{
  "d_model": 256,
  "n_head": 4,
  "n_kv_head": 2,
  "head_dim": 64,
  "d_mlp": 1024,
  "activation": "silu",
  "norm_eps": 1e-06,
  "bias": "none",
  "init_std_qkv": 0.0271,
  "init_std_o": 0.00418,
  "init_std_up": 0.0271,
  "optimizer": "adam_atan2",
  "weight_decay": 0.061,
  "lr_head": 0.00751,
  "schedule": "wsd"
}
MLP neurons of a small language model. Each row is named by its layer, matrix (up: input weights) and neuron, and shows model dimensions 64-255. Each number is 500 + 40 x the weight over its row's rms, rounded and kept within 0 to 999. Numbers have three digits each.
After each neuron's rows, "fires on" lists the tokens most often at its 100 highest values on Wikipedia text that the model never trained on. A number after a token or word is its count.

L9.up611:470470489534432463523461492461468506450553523517569502522559495485409441534478520502488453530551495479503467416524497487511544611549481482494508492550433457475504505459457451601491485428543481498522512474520522553504549546564458518438505503461344463506513488470506541453525525419498459507465541531560489484439472494545456514499471513463511552368474516534521467429543470506498497450602527471480567539473450539536536456499528499531521498427530501505512520533529496569531463595519503494464523465547482517553499479528474528529470535540516496566449511466473487505467489511480522529
fires on: "is" 27, " mi" 22, "w" 10, "se" 9, "d" 8, "em" 6

L10.up537:482482472526532421482508580486446523469485500477509520476510461434519585539484492472440491481517504507533528555491514496563535507472494470602496415465576511462511533444512451527491551502580500534504465509442520492498549442533542524415446465494543435457461514499506529505494570479521455494493492560518525503570532490459479487498476582548480452552475508458501497538522472505523392410454486481518483463499498417464558501518523493505521526490518541505510507544506504517444562501529568484428454481538475415597497419491502472513442516517484465479534501468521480613529488557382459525
fires on: "ap" 26, "ank" 11, "3" 8, "it" 7, "eth" 6, " which" 4

L10.up935:486518459444475570575507521508561460467485506536620493493463576502431502471508560539517489461433501464548485524478537573439540444545506524432496485535463560524491458508487565464468540537524547472518513548490508519511509543458529520564577533540482544443524510387497501509537450584501598488506605490518565533453489520575519482550460494505473523461512480510547521448506503501491514558458471506469391539510500489471512453486537496494548498506479466492482442465539497445555535488531492417575478525437457386474520517500464536539519446455544638496496539523505519502522524503536571505
fires on: "in" 24, "ording" 13, "y" 8, "h" 8

L18.up398:569472475532489531443442582504557514469485511563493507489557567456425415500492480518447502590497448492456478561453498537515559511458494477419410481468485479502512530554447426525503516481399554467487505514521547513460462562442474584475467460512500536456503476428458451490438477470527489489487477472530505522496427508496513533496557583461468475478522500467403572497497492515488495466475533537526424495564475496482497425559459540494560520540464472531503548424484511450482546494495480529505517503543504555507470510500578496540432476505462488484535455531525459481496482531490545572
fires on: "g" 16, "r" 11, "ap" 9, "e" 8, "oc" 7, "o" 6

L4.up999:489450483476483522551474520469581517444474489609473531465471508511498514486556559524485504477457523445504428461554501474491519457450469513476462599554513434551397494459591539534558477525444431475545489512501447583546547533529508500492520522473472439515526536433470565477484470482498512579460527500565480546471549487524482495542556521555483453564474472511410513524507459477441484485446484524503496475412502600504478483541537494531515463484555454503509503506561499478503554523471501508506478500477480489427483546495517485550509511543518520598541468536578522522474563419448510461
fires on: "ud" 27, "amp" 22, "az" 13, " vers" 12, "ist" 12

L8.up316:508489502485533478477501483414458463537509530523430551492551516515563398502519494474497557500515501455498519492464500427520482508513515525470446519505437425441458496451532464569530523453531585449558503481462549506566518439488488480487556488489521609430434544516453469477502466441549446476514494534489540435530487539504560482507537481562564512471496462478499494517439473480582438617425547506529524564506491486467509560500512509535438480478520443502442521567441501474517457358453443481567510485550530527492509506477535484468534550513450550538594474527492474517434521472500457451
fires on: "ent" 25, "ad" 17, "or" 10, "ific" 10, "u" 9, "ing" 4

L5.up203:488424554500469499552528453453462528531508463540409495613517509523484461493490474485512536499494495520496431545474486501505517481434511455517459593464509476462510415442454517537512431559515384517538485531444481475502502545554521525441421546464519504521464520473529547482506532440436458489475469541440496549501478567494499509497465425423557495525589496546509402445554443423483538482557552500477481537545557458542468556477515496409484512418460573509567464505468514555561513419523517484485444469474485412517494500467481499535480476503434481501468501453482601481489462482433395492
fires on: "ou" 20, "aint" 12, "er" 11, "el" 10, "it" 9, "ld" 7

L14.up367:526511527493535507615486506470548481508485509417522494506538566578519454485455546507585519494488498490513567571534407481516518479534495497572494494563518529440486487532469549483479577548531508502490518554527490545461472508512487477505512479531516498502472500462529542496588424514471500517517520427495579518528477555454361443442526467424507519502499543519529576530626528493552458583511581515576495491494485478546435486440529496501437539547476447489514466519438491476453487398508508495497481475483555487540495500495526447421483540470508503534436514465563482437521509525506516565
fires on: "ac" 27, "it" 8, " name" 8, "ib" 7, "iet" 6, "–" 5

L4.up126:565496482496479541456379580466479500472501527391422473469522495399465454472509527525516503558500524523497449540512544473519538475510517472479515432500509543493425506554461583454590474416525477565474503502460564496489452502488490501546476575545463558486526466436468487548607473514510498518525473485479609513455503523486486539477527527461536516423541461500547476471485532484490430405532488504457476499500595484478476546584520505468531542471497492500475469452532499478494498472532435512489527449479479461481499478479451472472516542506431505545492527460541465441467529476498544475
fires on: "ound" 17, "ot" 14, "f" 10, "itions" 9, " died" 9, " A" 7

L10.up607:481459499478528511525504485477396487539531448498520479458528489486514506567521547486442534528551495513516589450531509484574489505506537488491553535508400555514503502518523595471488524473551467486518465503521505451420467482556532517545557522542452550474483507455550519517479415579472555489482505482543537483507489511454503515420514492510530487419526486510502563510503532500478518480431527539467525461537499437503444542461499491423539402471483429497489547434497504547452483454463453544648518519458451466519511464592354515517521501454556464465471500527571525594499478536487397522
fires on: "N" 11, "w" 10, "2" 9, " Japan" 8, "iv" 7, " curr" 7

L10.up767:518512486418450483539515481464566480533449498577536493574483495472451587493526579493482490425522494455481433527430522609492502484431455531469521443476474481513525485445531414507547487491512552539577500434456450539540463554506484519465468412525480528592512529542484476464484488491518503504504471480529520503534461519528516570514482502492491495445543539493446565567441537483482533492505453498553556509481547523498454526524534490502502490484498459500510438550513498471451480528597521465462432503521566514432522564441480479425461500464473445589570515508510513458515483509438517489
fires on: "ug" 11, "em" 10, "ig" 10, "b" 9, " but" 9, "le" 8

L4.up411:458504510533416567519512540507517478447532547506471503564550532489483469469481604574546561550526522502500546535495525432566514409509535532470557504512486506503432486506461596478477447442514539531471528508480448506543513516478503508487490535483452489487486382567416516506543541502403513418512503542469471549428481501502467470521428570542511532558530533456578513509470417502543469488463490498482507452546467475448511528546567483418536488458531491500441526536496499527451508471554450481455517437510467454495482531494475497561536518497472494590526481540452478455489526490469504531
fires on: " A" 29, "ound" 15, " term" 13, "ord" 11, "ro" 5, "ow" 4

L8.up508:505536472448420417454507510504516425493443467525484502569530499458514476472464540475528502450544493458507560465535581597504446436508517480572549478494503529577473437522466488523514480501519532471487521498503501476468487538510542570462514553525527395529520479520521594514498466567587510502473527586487527465558525516493584476469503536523379507488496458486497536534500557583496486478483512517524495441515545475472465497571486503517529529472493519502439487505474496534442577476496459485465498429448469561548499477494506483506573575511540505453453508471503541563516514535531512469
fires on: "h" 16, "ol" 13, "lo" 11, "rib" 9, "om" 6, "qu" 6

L5.up720:481502466524535596438560552492448507512500542601525496476491440577492513464519482515505551444476501469488560529479529503497566486555505512447453437549526496480505483458522512494424484450508556488478573504567463446476515501472505518399537471505530529447524504549439464497522452595507455478532540541460438563500486498527485460508561528450410474548425547466535595533470519511576520556492520497496462408484524519484534556509490498503575554539507574489491565536527498470521434504580473463523525491513512541472509570531455521504568457531530574449490457462493444505547512494556538457
fires on: "ap" 51, "ip" 11, "p" 9, "nd" 6, "oll" 6, "amb" 5

L8.up416:515525491475495469488491508478439490524456531584523545455490546482465450431484488467554572465532508504494524565493502455495462464584467506464483542440403441518398455481465514556535549430531470494450528477490608529543561520484446506509528458551473578550464539467451499445565457484483527422540483518500609452473561563532463505490481497497466498494494484541398543511474509511515505480416533485457501515491486491570487465505567513521508483542490532501496501510452492488459520471486514513488490462496478450503503599525525600479498596491466506489485460472467537451511507490533492387
fires on: "ah" 18, "and" 12, " count" 11, "U" 8, "oard" 6, "iv" 5

L8.up90:575453517478496532430423525477436475505499511591569515557462480487446436419470491475567583524537498464487531546494500527526473450548531484497498560503477501542526415568442522388485525459483526468542554485490431497433506484502540523407524553457516484512473489469517500485440516539535475475458564519453490492501527536566562480433531621530445562532532486487550580429482588530522465519530521451535547417494500455467489517507487502496478506522496533518521495488490502482495529451573518508491501492496497488520502457441427527483531518494471505476435489583576427559476505521445472460
fires on: "qu" 23, "z" 15, "%" 13, " so" 11, "h" 8

L14.up622:488468492496489485485503585479530507441488550492520564417455454489556490546494397516543450472512507467523393499510447482541546462444535539460539526500456517495504511519580519517488458505509530450518588532427479513472501499591516508532489492425503396529517505470423460520471518525525555497473553556469427485509497519525537453534546452496463490474411522424592492474570480549514471432545470513385525504552467531495518485540581499507532450466513480503474464561498495512482556558562526523536542531451567542537497403556566472520545467494521487486484486539448518486490493496549500439
fires on: "o" 26, "us" 11, "om" 7, "ear" 6, " of" 6

L8.up272:597447504530520527492462500535511491509537503588503527593458519515492537405504519496509470466486507435483459559491510491567483448514549501475464530485447480518521424517544506451430531553497540364507496479441523582486540460478461475423446450522509561467519544440519496567457561554522462447474496516529530507448479538552455517480473532475457466492497506546532534433515529497541545544578534457541469545528515428497499467553560498489468552503478544510535527475439509494526569511447474466529517552536499561546506521464509518515519459493516508493445525519513520572409494469503481511
fires on: "gr" 18, "ol" 17, "ip" 10, "if" 9, "l" 9

L4.up543:507524516496539555519471593514470434475560465420465501417481465498543474560512394414492456541517492504504511454427497552484505587552514506451504596483556423539591525482474438581475461508488463432501534489495490474514453532505512497510490547554449406485490512495475501523510412516504490451503457430454474459491498501523445499496553462516501549541527466521471469476496493491549514484445513452458530445519529523556449478452509491458557508567488533501440558494491500477500486550465500535523497504520443496542511521447477489477493558455492421534476488541541506535483573528536516520
fires on: "se" 24, "c" 10, "ver" 9, "tr" 7, "iss" 7, "te" 7

L8.up870:520423453425525521514426506449499463569524480574536553524502512573544423467517442464555542469449503464523519503475464531564450438538506486491543522451505474429473469469536444517563486487518499425489564532461506500478492492577490499502516525484562500531491432472522485478488409501594562401526499428469517507432487529455550504509505494516425535541541447554552524509539527519614555479540475491522452527515465510509539516572507500484493538551483521509507534475485498501457556505545538520508539445487469533524505449551410498473456518478454504492416502521466436512512490457536467485
fires on: "z" 20, "h" 14, "ico" 13, "so" 8, "ro" 6, "ome" 6

L10.up321:467521503472485496512484550463430454458450563448530499564474418549520517441484535465449513505487486528484557537492539515509528581510485534541432433490552482552428494507481418556474466549513584507487431540466524496485480544488475506460443496484539550424484543441507467538500585482532557515529428530468547471429467499494462491441537552494438510483494546453444438505554475507484486447570528463495550536469472436457513516477449510477582541504519611499540523576452503580452525472554524452384497496538505499433507580513509514580474595503481465475504496462461519477549571499499491539
fires on: "imes" 13, "ro" 10, "able" 9, "ver" 8, "v" 6, " App" 4

L4.up511:534499503504515416565501465550432529536501504472512522531539444460496454532577498410432570526418506491499534468478434432539473516484465480478524548509495473494502444506445469427560508402504497475487471552481474519451422477566491494512447498433538535519530497507501465478496439537521574532440457527453556530464462478474544506507567539509542476475507440492463545489494472507583490477507467528499456509501579514514505446536511516564457472474530476503464547525523498489501539512411502482503463501474528477477496409489509454511517587523460522451464521491494586507504509506466515466
fires on: "ig" 31, "se" 12, "ert" 9, "ide" 8, "erm" 6

L10.up457:569538541464530513465510540511567521349544525385518415472475487531476579529514529469455550562457502474490462562469562520448516477500511508505430484521495535560471569532519480481481437431481442472459465448533535430490482482531526473470438516486579477481487469499538499484459519491494411517489463488465568487447494481547499487532432500506456562535515529500503478552478421456543544498428467372646555494479519459501493438456530500522481450463553517499515470549559485392531517449527495498493486454508456495523493537488499488529501504517577548508422532527534443480507555475522523471
fires on: "r" 38, "ro" 11, " Time" 7, "y" 5, "urr" 5, "ollow" 4

L10.up529:504510519481415417474502524539579504478479450531568574492427484415497510477512462480566387415491499449524416462440560549463490394472542477544501484520526567485511500444506446553488494537510526493590514461428480542544514473434531559601538501566555481537527467454482522474445549520456480500491542511546478485550492557528464557561513457465455497510486513567483522491422528434531501504476464495557493536487528539536491475526568496533550528472452453507572445453465501439544440494555541427443420459505532481512517492484484485511433456476430481526504527475488511509529494493521450523
fires on: "un" 18, "ig" 13, "ap" 12, "ut" 8, "act" 8, "ug" 7

L10.up360:499438547496507529531543474487527515465518517548487519482509509492482513456461500564471596489454495530463501475510492562533451431543605462515485463499535517509552466557492497447546428459516478533539495562486505505506546420474512514459471485494496393517452488475480485489534471495514479508483469453533548409509471547557440501474469472493495509504449511513485643452450522442474513459458499485557421493516505446438436479582503491474459485546516519499543524533506513497517554561518526472513560468516498520480493474442627530435527476456505477568442505488517452521467468411476454487
fires on: "r" 24, "an" 8, "che" 6, "w" 6, "p" 6, "er" 5

L10.up956:452444473522505474519496537541462530523474524440423507465526512468461445537479456454448556516519500485492544460509502456514516522435498502482518546529497532490570482534454594542509550578488465502489513473529408446523446448607531462529514562491485525439484510458533517492479506581423563430479500465499498473516524458505478497467523408523482521572492480501510480492475631446452492513492488447507539456463412529599460490477486492534520444501469485488498487496522486501478492415473388553587571482451503490545487471496464538471440492447473568491482534477529498485461482481422509499
fires on: "ast" 16, "N" 11, "2" 9, "ven" 5, "v" 5, " not" 5

L3.up362:536502524463482526556481486520492593517502541493468527505463520454526512513498608478496496445470477443501482546505486518480516462519503512471477531521419507523449497529525450443473479413479494519543526513486505508475486449425530442438450573558546565403424524481447471570561483516499495447492544545441502458436524487452545424525464510446504510511497487495450514472589520499622481459470460463523439527482440551569473507511492499518486468443514491503558530500474500558456597492505483479537486527447484477575516503542507427460555491512482520536509494471483520520554514469550469473
fires on: " elect" 17, "in" 17, "he" 15, "g" 11, " February" 11, " est" 7

L8.up920:512548452470478487529417487508469481549522444459537526490511478482473460515503458483560612529465504547513554591502501420490477470651450519484558500451472454512461449498445482511556533429525484534533536559490457489458490466491517529528504513518475502591487467512430510468502532493502505453513534484504597477452474538494516525517509523468479526511557481495484608539466491499541494388482547517490524494424456567526475472546500521499510489535439574512561526470489490510453560496490530435494536458470514462502494507576425500445452507539473441594571500565511452461522458498487475494
fires on: "U" 21, "and" 11, "ign" 10, "em" 8, "ished" 7

L9.up740:518530539472473511504542548502485585553526544513555509508560514574481489532509537500511442487502499538538394442456471486534516551449486500457461509506543537508548493485492537576500497546504563542474538437481507491501539572538507460450506486456429416490490543615530500504505459472424486476506495496497488499573505485524558532428563555512497533405423524474485423480490522494538479430476526559506499448530500517484497478532495488582497474452526479510485523459473493561432516541485402560466548490580503575542510496493509519524428487513469439476458513483501489525472537433490468451
fires on: "e" 21, "ra" 17, "qu" 5, "w" 5, " mi" 4

L3.up137:475493505545471518481471508450536491563492562532529500437503477462502499485517545448526438517552506465503447457550497464488469562450472516488439509507509513536499504563544432433464494441468507439496535470408472477439502478522526420467501475473509480469478501534484422465560513504503497460528580477500538469510481452425571477513415542493441539520558529561459456547567573431474438483527487510536440458452493506484516510573465505472478529509460460499501460497485499552503613481540475496551467544435574551428491450533445467458502538436454540480454451473488511559444523459462480470
fires on: "he" 82, "ummer" 11, "‘" 4

L5.up140:468535512519471521514526464522476445578515570498495471515509567433494478458481512429509506511566490530493437481443531494549422511539506515417553553474483521469555530521448449465485440474474515478509529477492485463497494485546505481528570475571498525555565533535527527504457399447578520497537552470495390549453481441535499486503478506509530522398480523480495411514427541537467513500565474508612487485536450524507530413566463505480535455460535422510476484529499499426487524489543476538546562476474490492509477489502470502484434512476494504485511475513532480470486427490453445566
fires on: "our" 24, "az" 13, "ug" 10, "ig" 10, "ext" 8

L10.up1004:472530548514473460427482532510572531552509516583452505571458532579509552539572514608431489525488505486520485468505519563556475537448507538498516505465573468481432479518481532490503515482487520498520495524526459508532511474464553518487512458478538478504524488446520478503623435482512487448488565532513492458450473438439454532534576513399441461488484484559508400462527544524534588523442481495476459497470448523536452496557443500513413432537437458500522456548506496510443502545536490540558486496544534495499489447466542483464551478465457484558432503471503465517550403483434497467
fires on: "9" 21, "v" 12, "r" 12, "d" 10, "R" 9, "3" 8

L10.up462:490577517555498510478460504504473491475541493510548479470426454520483546500524485408470528429495489551504478503498562526485549544502487496638537522466477534500485515479569475530513445443510547439558493559500517540506543494505590598496480482465530562476517445505470429541494520515495427506498409506488585463517516494499441499448485460498554491491523522521424490427531511461414523482510474480614577460475515481461472516487510502499560499425495562500471537509508495460517502440557544487411488472489538506566507512443471525564540507547537549475472480456527474533477521488459474461
fires on: "imes" 19, "ro" 14, "qu" 9, "amp" 8, "r" 8, "ran" 7

L10.up624:497499497546532449484432548453539472511512423457508516548482498568493503526494566429497462595479503487489531505477483562535525463588490513534581488515545594445527497467519519509529516407488527439493516516539491519545586489539475549490548521477604516549502475520522569528555465512499538459490487479545580528542493471463529449488486518480528485548499507557398468454479472493605505532469475503415500447498403470386442464510502497462501468516477455497517480516505496517468613517489504478449549444499450445511491476487498479512450419440445510501502541477567520548535438448538493573
fires on: "3" 17, "h" 14, "j" 8, "av" 7, "v" 7, "l" 6

L5.up550:503464547531540501556546439492486455547523489523540532557441516525517527478495517472481546581587490471487449459409528455417470451483456478493485458451568466489499503513445557430484481521494487469548500523446479500427437466584508472457508475506515544503470523468556574552522482420518453510489510539560491506501517493500496528562436427479534511447547505473527399455524463554510496483548520527590476486566453560554439495448466501514410492512532494512601456485467494513568439477517428573497523497505460473565483469497485447531424474508479472458501514474546519502493491418446466545
fires on: "it" 26, "ig" 14, "ug" 11, "ch" 10, "ou" 6, "ior" 6

L8.up311:543503446427425456506463515490466479506514543549492503527537476539558470522527549441558519491476487513496511522501495567508502408583480527542483525511541538471502438500476544466499519460474548492477518488523459546443518518506529498532515555456455490559492530530472483455474523470603466484469532544445528419467534486456540471508457453497456556610566521485555537503547572528511507510438517500450467497512564489450516522492483506584497427503505503509459552476515505478453476463523527548457537414442495591576502484501430447502475453535524437542543518476488479490490496503469476472
fires on: "%" 33, "m" 25, "h" 16

L4.up976:493494474512502486485487513581423473462502506548571507399434537432545503429459451437566446480585505511500472462411439493534519450575497517451540502506490397521549475548449415514500492479457459446448529524505467478494463517543538494545494543523486442489506434540492500466501503459445463509494454448462401522486471463504529537485505525503562533554517495500487509524494515426453469503402467498483493477542561483506454494535477493509568510486482488501465502469480500517523467460424456553486522565531492491516516523586582478564495588430458532475471496530469564478449580496471523521
fires on: "way" 22, "ap" 17, "ver" 11, " end" 8, "th" 7, "se" 5

L9.up108:496591513504502442567471480435431552495520511511552440515510443476496426485485433483508541449493487414490482516544569528499595469591508502465491510475426480473527435470507456548501512524485488486516545528493523504481508430517526476568551494524489547548549487498489507495547485452506492517536476530546535513497512530505511366499516574526465516576447491468559517527466495517526532434535516488495479536507510485436480521488536495493489471528352503494524483483510504469529460543518516455476490484533533547451496469458444446553563458489584524507522558509464580530458476551471444515
fires on: "9" 25, "7" 13, "6" 12, "osp" 7, " km" 7, "5" 6

L8.up47:509511538505511529551471545437528480444547496475473509530453473570511532509452503570496519442429498525501484491476542454543545482543546512475586434472502490476546406530526478471542534585487499472438436498448510492503503519481564496456453440567487486504525498468545471534514529507502533455498518453478603508529490509532501539500435468341453511465502515538495499445498490486471483517559505514518552521537504491454498550506550493511479509508494505508488563458478506482518524481541520479516582504474519511550511468504440477433569515444536423491520495564523538496437482516525576542
fires on: "erv" 32, "out" 11, "ip" 10, "I" 7, "gr" 6, "cl" 6

L5.up989:481538548460519505546486540540521516531524495513481523452464498563468479517537524512561528468427499479495596474482524424527464584547562547472463490486503415528534495475521484542537429455513517453489465548493527455514505473430468515412452468512462503500521424490516509440461488517482560492521500541446447450512471548520574498483555498531431510557465470501551558518513553561539473532467505559425466495526495536512508514465490497536549496560508563504480532474505507456492483417560531490527497469581466504465520537525510537465493486495554525379521504537532529457439545543448544479
fires on: "p" 22, "ow" 13, "ip" 8, "ep" 8, "t" 8

L10.up16:491439559539499538487502536509483498466466406507446478540488567543492482568532540522422594528564500524503509563480483516524507577470481537500514602563521578454497467523503483544552498498508416472497491464526494406551430478555521506464520492383498522523538462491526537497514435535404513412484502526512528480516536504516433477497520533419465441492511485526454518512473529453604505541394504511476470472468477456472446531539480494445408392509464540499507496475541498516475581513534443547512480501541492453574486484518498566507524470481492482529457496542556451507499508441482463547
fires on: "3" 52, "v" 6, "p" 5, "9" 4, " dep" 4

L3.up498:450522483520515479405489476501461565490508553604455542460477469446462421468496475493530532474484502494512529596515548581509542436497485497485432559537547510512519542503542484466459519511473520472490530511436503509431517478491507497442561511510513505429529488506448419503542519530510519537484557511453499422514479463463451378492422531551513561525451490584569488559532566500517473537452516523591389495456507546493471537554489498484570494523435475498493496516488501497523588445560466504501475488485558513450491520557499484469491503458464565450485502492528541546488483460526584445
fires on: "it" 39, "he" 22, "duct" 19, "qu" 7, "ph" 5, "pt" 4

L14.up442:537549441431532513527513476578510462521485511451520546480496462558506524449496466432522467473529502452514521539575499507522537514498496512476449466511538516489472470505469510457490559475517490521472555485509455574467531545398494512603538433532528355465477488562506520541471498520499462590525557444623472554496441444525490526532541512467483496500521455465489557461542567518508444521459514561632533484491453527501449476547491506522481468556501488501534501421534498521478495398519539489426454487541489419462488535469518469551467503511489503550441484486451456516514524642506512556
fires on: "ar" 31, "ron" 14, "arn" 10, "it" 7, "iet" 6, "an" 5

L18.up944:526532501454455515476534465544506469533448439555526494537511524506441533448510493500536510461510478467471553517383499446522497512440470517435499524486437496487529488520504466513527532431479463445536496451538494518535461549414488562475430551479544522518544484436482492433562480484502457473513483566504483541427445524500486491512488507485421501478585476445505479584553500512442551427544527475482509453415490569491508523533538541500568430444547534576512517488522538461487545546488519490495479547539456506439467441549512532504460526481491538561536506594549432475562512564519550551
fires on: "e" 13, "o" 11, "lo" 11, "ed" 8, "ro" 6, " w" 5

L8.up383:546487498513473442455610478539501509484508478578464467533515543497474460475462571444478550485479497592529470552487604538512474511484534474474456463489530474520432473477583460569479551483508486558506446513473496531461538513500520442486453463531446559458509529473519559504500429507484505469488518520557571453486527561542455527534526471551431533474474433478492527488469506522510478500378549488549489576442475497480469446483543503549481510544459481503460450530511498491461503524452500518465524452532478487517515493508520482569560481524466518471473493423499478481483483475477495452
fires on: "ord" 15, "ed" 14, "ist" 10, " Total" 7, "%" 7, "le" 6

L4.up590:513508485499560566567538510481513528541541471512472462606474447453544498500504565509505556613436492486503513562470517527526535518457517464486523470494491592452480451473488468504569507478511511513477465487537447484494488611483512505539516462515461432563504493420553482496572547480516542544456527510510519490546479542487593555521527453477462536470455516480500549399474516611569447464471544560575476522470507483528540527485497492561453526528592546499486457566541501448488465466475482481437530451542527488490532443476506476480440493443563483543450512544518465515533526517543547476
fires on: "ex" 22, " describ" 14, "amp" 13, "al" 11, "otes" 6, "up" 6

L10.up188:528484528547502422471465492387447501531479528530473398536509579575469585525464496469482558540521509495518494470531550453476579646505503471578565509500487557516466451489504460476462458416481481439536483469491465475463512507491465539453487475486463553423499547564523479518499545519530503497511455482501597496415472524510529526457441450456548533487547427563451529531509522503455541493470529494633542487501484490493514459503491496457477496527562502489530519580534489529430522443500538481543454490501492573524491515516502502480541506514549507533512469457491524507502601460499534451
fires on: "qu" 28, " part" 26, "amp" 13, "art" 7, "ay" 6, "ced" 4

L8.up785:474499532587536523520534457499518539566540546549522547461507474607574505472529509490489492509461498600482423488480513490541492602395530491488522547547495545461473604508502462550474432521496575462496529494413528457485470464499514460468523535443502559410497511477470466507444487470485468572531486448534416497464487516508516533484638482602484461498451476494566466507447530511431469530419554545577491562526557502480505539505495501534512515578491498492484487496508507485524482525503481528488510556502496486492495494462515467462545549520500532511436492481451541504516495563519511528
fires on: "e" 32, "0" 12, "es" 11, " we" 7, "ru" 5, "al" 5

L4.up641:482485492480490548546485537494523470522457505515515485519465538492493541411464537491499427531462506452505441463551512440529571479442539465465474505433503457491456508512563459545524437476494546513508484474566513476474412446528484511515489528504439468465558510468517469425606499473444479496488493477464484495502527571494410554606499396532487475492544479523478648532482516441412502511470469491457492482512545612498509469557524482482490528545576509499544492498532500478542537495494473501564521455452440502455507471452502484587487457532475506572567473512527467513533423464536439494
fires on: " man" 14, "hip" 13, "amp" 13, " term" 12, " vers" 10, "ict" 6

L3.up313:480469504506485549521500500486591432515451493414491485511460505517508492514485539462499502579506495472497508406495473530563539605406557514501464486482459524444470517519470489556461488429510507522524571458461509544532541493454520366478454513473384538487532472485532493526462483522530438522512517511546586513475489485515525468487454522549444561418474511531464432471528523510465439523481477515488575495462544499458477513554413508513457612516531507494448466545479499562511517462534502502477462516458496542478481584437486467493480474378479484505430493477533485522503561510516481498
fires on: " well" 25, "our" 13, "duct" 12, "he" 7, "ly" 6

L9.up700:522428517441505509541501535484421453501478551453482496504528498489510527503509464480400513483542503454484463522510470461462495525500476529495492518543506485531482509506538502501490479416530476532546418467444547563559428589395502468487469539424498517442468463454499523527541465594460479499521552503455397511496522439552566534488400496450480484483558511486482363426439506444475560477497544484537491497478513514511582470488502497459514506460601457503481502563527494576471578431511438482500468450461506551465505510501450563509469559491528509464495473528532443544482507494519470518
fires on: "'" 40, "’" 16, "cl" 10, "ou" 8, "all" 4

L4.up651:462517570553471424477485458590522507508481535492497546501497485460508518545510488400505495439455520477502543546450412530546534485551477499519490543536581421437508484444467490444460465513548457438516455504504472559486527491477495503468573502513521551491530479453509486504498484564491498503477503469506472566488521449561511472546508496532496470484569472536512480464441490520443506600469429508398478503459501475538408447501464505572517435489479541502542522519540499528540505439448546504499490500577464548432495434451428522460506533559545533496503496492530481535462487495406561454
fires on: "te" 20, "se" 10, "ant" 10, "ame" 9, " ." 9, "erm" 7

L10.up568:469537511469497489500510529576462524487524508473563543454492558434514448499488487538518469504504511516499437564532525496525521497467518556487462477558427530562537537536497584503406530485503531464553489505463519543525477497483480482422486508495514471480539540361533468488435549520530542530495554472484579483459486484532531492495476487459480538494514495504524531467508525500513533463501480495464423543480530567515430510418480504520530551491537539498510502511552502513489595488470466510472471482472479428427498436429485538624563417501546473468454511480397512502472608541498459547
fires on: " do" 23, "ording" 11, "in" 9, "ith" 8, "o" 6, " One" 6

L10.up270:538504472510511541496500507477485503512497480520443505419435483420516427511517457513560470389503491415487497549486504459521462470486519503503433498519553489498521534495558422549484487531560559445554578482482491543486470489487543532459471568511508574539544492473493497494490540470519467486514470538474470498533519474531410541503533457491448511503572532453489554539462546421373463485480467534512460546439595537496487491538487503508507465428465466509488497526464507535523547516564497526450473478522549463519504498525523473493492446506431422445521515460530504406495492431534527567
fires on: "it" 49, "act" 10, "d" 7, "ut" 7, "ell" 5, "rat" 4

L10.up458:544507510496489545454569437519586510420512490446499511505473521506477501489501580523471501495484504538454529523476473490565500544639476459531471509482519456454490451517497474493490482446494433533554418531518552470487499529428496459571474504398551503490425530549482527485546588442491469465522481476485435456460493480515426448531494592478456532470422491511507555487535449544502523484472503470547485447496480532424471486535456490480485566539469494495512521493533509450553509618558529557519518505495462464508503522435545466534498475507527508522499484440529524476483489467579505465
fires on: "r" 17, "an" 13, " con" 11, "ath" 9, "sh" 5, "9" 5

L8.up184:465579514502539462492453548468485505526528461545530557432517468584554504538525502495460490526528503487488448514527507530491488506467499475524490438495414513466536620513492441502428550503520459481531524471484535482547600442515502502395510539409494545479456512581490494544519488442514468560555461535529499476516514562480578515481596416537523491534521470504524475513481534572545480583458497510495481557555488489434530561518483493526414471503525486498443549562488501524513465463511453451522541509535515506591505478493539491464538564535559578538508501565489485522485524562476511507
fires on: "e" 24, "0" 14, "or" 12, "ore" 10, "u" 4, "ist" 4

L14.up326:517531494462489504481550483557529500531567453499432534476479458489499550557502488501479527447477506533496532521620530469518521484479595476532536541486564432563528504479441509450506513414517538468485451544490516555459549511489539507543515415517564442452404475536506485445499514592546430487493560427484502503439511445511537495500490514563484462583516455500555480462501529527508456408452529499516558497499488582487499431482480521493494485455483461491505525448468493510518484594551463534452449515517529475515479564517533521537512540431490451454523492559526537509421454551539451532
fires on: "ar" 21, "i" 11, "ug" 9, "ut" 7, "an" 5

L9.up607:490569491516491470512535511493496487540481519544513464536468516508565490575522422519535508507382494460462502513565572489515552605540504507497544461498496495505570514502594503426530472556494466470527496506453533509505508435501502517487500504511488483510506506486484567498442583527494535498496390464541439522498453487517450476557469512520474478544533467486473557584432491463587535516486505469507448489493517464503470515498568510565511424489460477502516443495536497470533461481543495518563459476410468506465495486518501524475535523500586558578493501490478533474487470483453483563
fires on: "osp" 18, "born" 15, "y" 14, "oph" 9, " km" 6, "d" 5

L9.up947:518507544506516515463508455468516444492498502509481508488472454495509580478539564492438519492555507442525522497462514526442492552491537513446504487565472468537566453451503493645472487485443486535558478458508492508505434510428437445495439478436542551581484542544586499439495524556559471500514500480476574521492547466542518557497470496478518501454515475513436501410398504469592543443453533542416554497445497562468528569505518491472522538497588480508524494525487495531558501431457506529531485553441491471494485538477476459524482549508541511504484502479563458548475513412566591535
fires on: "is" 16, "it" 12, "er" 8, "d" 8, "ou" 6, "cl" 6